MLP neurons of a small language model. Each row is named by its layer, matrix (gate and up: input weights; down: output weights) and neuron, and shows model dimensions 80-271. Each number is 128 + 24 x the weight over its row's rms, rounded and kept within 0 to 255. Numbers have three digits each. A neuron's up and down rows have the sign that makes its largest values positive.
After each neuron's rows, "fires on" lists the tokens most often at its 100 highest values on Wikipedia text that the model never trained on.

L3.gate456:158109108134102153102150078132129127160089126084152103134123145183135101152125140103089126126108143133100152097142132120090132132121124126143131126144090113175103151104136109102075136105178132169122108159127100153124109119122128139124118131112128092141087080171121168165145126101103144151125108140109058108085072119114085148108107163148131092126134118133105111099150124115106120124147155163110103122125104157161125112075103134116140151147115090104121113141144084119139133157114134135136118097108134129111129141091150111155093123152134128103109135109168111161078099144098069128
L3.up456:148150112126139130129127109093140145183124116135117117129127127099110160147123132111126138159136102143091101125140156147128114151142105130081164090116155140148156142140133163156101103132098154114112107150147080090139156120157118121106109122127147097120136148124174152184130154140118157114149103139129119127151080124146114124128098138125163150134091143090124107127115099118141141102129109135174129092117126158101116074119148131107156148128146108125152163105128160124106134113126125120117091134144131107182078099113129100141122167130132120153112130136091115092107137119169121101
L3.down456:102107163128100143148134175177164123091127127146105154138144119140114119148165151145145114072120138108151148125110148098143120101125126110140143154132118122102119144103078088126128144115128104145105153120094159161139126154117149145130117113119131128151112107179072146043097133139158100134154098143101104147103170131128123167124155098140150102123126098123092128176154145127151140171144131093096125155134129112124105140126081116151089092140114129099128130142135117114110114173149105118160128140127114155110154151109125155167108103110138142084126101144121109196146157154076130110
fires on: " R", " m", " Reg", "|---|---|", " Cl", " matches"

L3.gate126:163145108118119155112140087147118140153126158149083127169114090162138182118147145152118130074094164136157062147130064153106101121110150133117136130124133135210121157084136106127128131106103070153154135150127146140133174136136118159098123126175103159142103136139112074124122115131102146126149122137141115131111144127129151106108124100149145106130129106119164139145093099106081111134156136145151138148160126089087145111114091123102112128099145096100122117155103142111139125141125127162146120135147147098120146152108094131129137069087116093132128169115136098128142129152078100104
L3.up126:147121110121117159138154121128147124179079161145125122152115148128150171157094170091179162125144172145157070097134152137155151111146134128095087114134104123135096145126114127144132097080095081083159150108111101128151129099105132125114129068157126099163104154130130067114166132095142128136132121116113132146129100115144166133133097076103105167155104138157097110137107187136126128122105105118102158129085106147130124160083120144100113167116151146160096116133146158159164151116146093124163105151177162120110110155151129103156135155099110132128177144133164117140164137169089117124
L3.down126:131109149124155119129135142149142120090154066107106124090112120141128089109157069169078074103116115148093160141117115128089110128114109129148153151092141174119176113125149106118102167160134142175115123147106132106125147145156095114108142192089179168111132110149146171143090140120092114129150093151161137116122126168085103132115142186165148084133109122108158176106135087116089125166138143134133105136110154092144131094188154120155123095121126066111157145118136100133090132140095143112144140132121093152153146109130133166105116106141113121128098107106102127146100129083156115148
fires on: " 2011", " 2003", " 2001", " Greek", "inth", " 2015"

L3.gate317:107128110124114132125102136133120127150140124113140135187137128140150160127142141127142155142073164136138103158098119085105149078149122094137150136148148157173136100176139091101150186124111163112137130118118091099113102105142153107103100172118132167140172125139093140121147109104131126124096108094142122125187151158145134120205140129114140117075097110138129106044131125120128111137109143143122122141136120161157159110132141137118098121151170102111121120132108129141104114092125127104108127136128155155127125125100133111120111109132122115125144110120115097099122072123077137103
L3.up317:120162152111140120133147154118150127138111138111114147091095132123130152096141114157114137143127177111138166104112205152107146151133140115145105104087125108100133121104125151117157091196100073122141178113121129127136165157114152139148121110170118134142114080133156122156124184106132108121136182144107134120092097121120089133145159165106148158123163163145161145145127132163146109123139110139159114126121157099128149110119157125128133081156110141114099132136095142123119173135106128105134125172162117154143148145097111147127068155124131121110127094131157117144162111173110155142
L3.down317:173109126164109138140139184106133139138160139151140122161144117125098141147120166101117139099104103107118118147139091168113095163131145121126160101162104136143133155140086090126128161105135126133124118088147099129117138097112134103141155141105194105115152139135119151094153082147151156158108149147139127121130144146148191141082120121155076122114125140090099100120131131118028155127104124139136104106093164165162163162138104146110158128122119139143170138149124110138134114115133169094099105090114137089126152114144125128102154093094129112123126141134157157135161111107132075135
fires on: " S", " N", " Ass"

L3.gate163:113151050110126118136154139173115154125140130143156152133132157120121110120157127151148117099128141114136119132118141143117107157148133124120074124137122124109096119157155138077117170093160076139112132134166132188128141106118130151158085128137100099110111128137092106124159125128127103115121128085164135119102124133147142122091167112154118085100144129107159144082129098145110095102098118158142106114113147089150134121158159117128080124144092128119063142149110101115117132161118149108129176086140104122119134128159131132141107125114092137146115097143125165117151133130130099154
L3.up163:158104170102144120113086095124159089137136148128140118094113124155125137130135124141114143146088140089157164144113147122122153134136126131097157085172113106180101141115127117111131142092163162107128158068140123174148166127111076124137106127136128111124111099123136124182112103123090134125132169159117104139150141101120183138105152114132070120164114126115127102089104130105097145105108116131149173101111128116161124107152128141088134142145107106152118098155118107145069127112124094131147115112121161126113099122111107119112150131129141125085130101162147125139141080132103101112
L3.down163:113197128120128164116078150123088149119088129134116126134124125136145157122115156139108158119127134160094099135136107141163132102124144117141139135086134113133167133147129129126158105117132088126112107173115130116133126113116174097134127094130080137156182134167093115111114143133146164129097118099146146110105132129126099127176152142132167131127147143119129148172160110122107114131156166130101118149144170117125130138071129136144143128099135135112134122138146138089154137136110139168151121173130163146151159121156136125109087118094129155178117164115102104136098142105159157134
fires on: "s", " Has", " Racing"

L3.gate355:105117111145108161132102141117136125159110128107197106133129120186148142158131153118128105158133161125152134077102116127131120132099105094134129108110101075135126117157114094153122107089128085122130160158141167150125143102149142147159122119138088166119121135117102119145124117130139116104090116132142109088110123107126138109110149112102090133120105100138164129144134132169086114180159127119106096139113116081206125128146113096133165178143104140132120108122150114175149143172117192110101141103067176095134145159148155151107119173148163137171114140139122149078167109076122092133
L3.up355:130073139143113133129116120123125104181195131128134146128109097122126160153131133157137118143127126137119094136193202113091134110160136121174152154059103129138099075157129085122155177186102132140121112127097133171148118155103116148119142134075130137134143135160082146105098117137141086099103137132096123129108131136125087088127137130091170078123110125103169153146130119101133118101131148109101141093151158138133135104118201141123125089156128120127129106116111136108144128144135134157099106142143115117110153125096078096117084150138130141135095125150152107117111107114141120089
L3.down355:138180122102135153123134119102138148127066138133139119150121126132152132109117107119121136129102126098163118126099056145138145130107137131083097074149131115111161172141150192152126125098140111125106114106141123057119128107176094118143116105193124129090120131089109087142169146097096148135144110137177136118152147124156132137140122144174108146099168126110076087118119141148127129163145102130168124166101093120120107121151100120165103178105125117112121132150184108122090130114121166110165122130103156123130123144164152163138163132094123136113141139097093163142166170141121150146
fires on: "s", "//", " floor", " Olympics", "sel", " Max"

L3.gate515:156120106122158110138096111113125147135123142126113135136080118150117102154132170124134155132147162113144077150135115154163176149120127101151107102103115129120155138134162101139149107089141129115146127107118114102078103100105136122142127125099113130146170124158105129109102066113129112109105183119116105077128122156136111149109143158142132114120106119163148169106161111133142105124105141127113093148170138122123163147114133121168131142140141162137104096155118128107083087151067095122119127139117147160122106117101130107142120174109105134133141133110108167118129133176136151097
L3.up515:157144135173078117122181105148131147161115109155141175138129158082148172148173135113097090113114106095111131118157047117135097121154129121164123121117172078089142133136136128178134126136098192139111111143186151132175115125129129143127099133131161126127087117114159131102180160120143139164115124133111145128123111130095135091122110133109129151130083145103088169132139107135110160105127135106157136147097112115107090083101138140105129125172093120120135143120125172126171131147174133085143130100128093112156074085091122120121122166127168136139123114106120154113138108136080117180
L3.down515:151121149129142120119088166113090125097154165099122083148104122152113090143071121141146147153117125133099130152147151131121142092125172121109145148140133166157106140099039154102126163117134093139193113121061132131107120126139085101109154120132154109101141154164113155148109114155115112115154159136130115126148117150118132163137153150130183144147136135140128110104149164148089116145097141127104148107144130147141128189124120128134161131110175141137156114162107124163044108124085117132152156163119162129097128160154136123118129130101139179104127153121125123124106136107145147116
fires on: " W", " Reg", " R", " US", "Reg", " games"

L3.gate1403:161113068116115126123138155137131110123085110108136090138091112099113134122114144141120152144129102141150104109109095126123146116114139140130107122103130087161116144179157093151135110119153120115123118154077087114109111099153128115141111178122101124110107147155122139155154164117098123125105151133125078129134117128123171119114126091091113139085104117115137141121148125165048090144112103141085138130127176153167122130142067117125095141175100120111123109134119105170140134110123130143124119154148183137129112117106133122138102123168124147158125118135119119136126096147106115159
L3.up1403:145097101129106087115148110102098131095110152158136130131133116139130149145148106122102078139145154135135126079118134110094113185157151093118137138154120139104130102173130087129165109147166137153138149135115115144154145124169125142129115137143115129103095133119159165122131152099127099144097111138132111151148121118157162085097136115139121145109106047073113159163122114125101165152114142155117121083114132152137110126137133128102132123100172086113132112129180144151173165148145177096139167145101128149151125125143117100151088118143134137168079142137080125125117106137143177129
L3.down1403:132122128130145146128111109134161090164099163095125129117087157136118096126140163134144129117112139125153109130124114101145157097114105100164143120088127127125097139096093145136162153141075124166136067093151090124092074141117140124108161125165131115091156125160111110162120132135165136126140188126134132113116132123135107129133085124135161128134121163146129072109098150142132133092114100117137140134143159169116121131127130118163107137157124143110154128152083084113134105092149098126130114094147094131099141136122180138094127143127164090113139140063145147119148113131143157120
fires on: " cl", " m", "″", " would", " can"

L3.gate50:168146135136085138116088140128149125137102132113173122142123117107098117117127146147112133134181112094116105089114149153135136138126097109191113061113151102081142127153187106137165067140156136132105136112139081149105138125104164117118084108150124126128150121147146172131126133143140117105089140058124157107127149132126138107157091134151153177158112124124099149124148080095120079130137109150106109086109103126138109116150119138118159128085116068117123155155079126138147101109136125104106137098106112137159156101113097118144132127097136159088080134110152144092144142124098135124
L3.up50:117110150102106123118114102131117142088132131127124173158158136138154103135137135124127131174106163088151154135137100170138145154128152135107114148133141178094122109122139134106161129141142130120118102125164101155094051060111116114136135167148138142081148164119148101119162190133119122085140127095106127111142145149160130147157117130064173122133110098094102136112113106167151158116111117122120133110155124134130114142155162129142056124162179181112120130147085166140126153110143134147132124163126108123146115106111140141145131121123156125128115130176117151162139107119142139129
L3.down50:145167101154142167147150173120155138115129121111108098059093121112115196151149104115117134106135116160133095132113134113102133141128113106123115144119122105171126138114112132148137084109121124126128142106096169125144158115152118116132159118140134141104141123136130147138157085116118100119126101125172157130100117145138133064092126121133138121145136136151136110146129154095098115135125121127134135107104109131135142139103115084087194139135116054165123124142121174109157133118147080124114132106113132142117096128140128102095132131109164140125133103106118155130092115098108140148
fires on: " Gr", " br", " hon", " Ac", " Soc", "ol"

L3.gate939:099166101148128139110141128126116105143116126127153134145123102117108095109088129127150137101113114133164109119125108147117127078122152166114134151140138066124128129156150130113122133133125086132128126146114150139127090096136105135148095178177075128131094164099168137104126143127173105127138167112142085100179128124132068160140123152129146105107131156130199160107117103104089091108130103136150095150119135078120114107132142129158143138184126101159101116134114111149119119145094155124074151118121147118142134156126120135107114171135154106159119159145119100131146112076130158137
L3.up939:161141163133128109116113142118134149086070095135131109127152106139168143107100088090102111138143134125114141087127136164120132140131119129090109116168102111162132156139087136136168132122147119132148157126139158129175117134124128119100148172126131137156103150129102106141126159125134121147170136133137105106110153170103116134153123138144137142141125118152113115149115125099121089128111142143113146092117098137134132159141107141163173120145151116098112147127080116116109115120130099118119132136136142123116128190096113129116125103126164110087150131179102125116140145138176127180
L3.down939:095142131116089187141095154164149096164157143114101147144122146113098150105129147156153104132125182151137102151155133139115135157165105122149143111111126164123174135159164127110093114128128134117105125094117103091092133124122143174124136144098150118128153106103117169105141147131136129161106118103148155152202118139124132123135130137119146124132095147091111146155093131122141136131151106100124111182119164132137137106119153108130108102119114141147163125135154119137144149104143122129181152115169095186117110058141161103100151140168096163137110104086140130148125157187080127105
fires on: "″", " cl", " techn", " them", " acc"

L3.gate1029:143106103117120106098142132126118142114149137135101147130097153120152125108114167046121110163111146123165149105151110105136090122112102119148122163165129114121136150150182135094125100116211135109112103132143133142101147112144133117151107109130143139155112149148141094145110147146117138092129088102114097114117141125139077123124132115108170103129159073164121120125123088129141085106135143121128100096127117125131117125125092130150155099095109125112090173173130155104143084174150199049144140183144094144162157160120135143154091108103133135117087102154147145133143140145157132112
L3.up1029:142124141158116118102125112170152130176125140169152158128109141109106121086151094108113128099145124168141148119158142099143151137128127116130134153138132100192130124091108155091104165143162140090140124098091079166108100164112119127150106121107128144159140121102118121141122147114081123156138147160110080160103102142138114119150113119147158109121120176143065107115139181132114098144169134156135115113114117141189098099132128100111127206141128127100130134133138165167133164125117152152155117128160136148144129113145087137136079107126100152140112114156119096135127146170171112093
L3.down1029:110105150119117169114152139103082147086136116084133143142127131136149127146106135151131145132144143108127114122124143110099130106114111117092149114110125114106151149152143118144140130124163098115166090141166152092140122120161154067104158122162189112119140128150145152089148105144132147079153141161133156122100171132152152114104172166135112167129099091102143131122105103156084152133099122137134120133139125160083185119111139131129116077129139118118172118165079140086178100177100080129114113171118129123119142175132167128118182121130127121118093179123134105129129113099067119127
fires on: " H", " R", " T"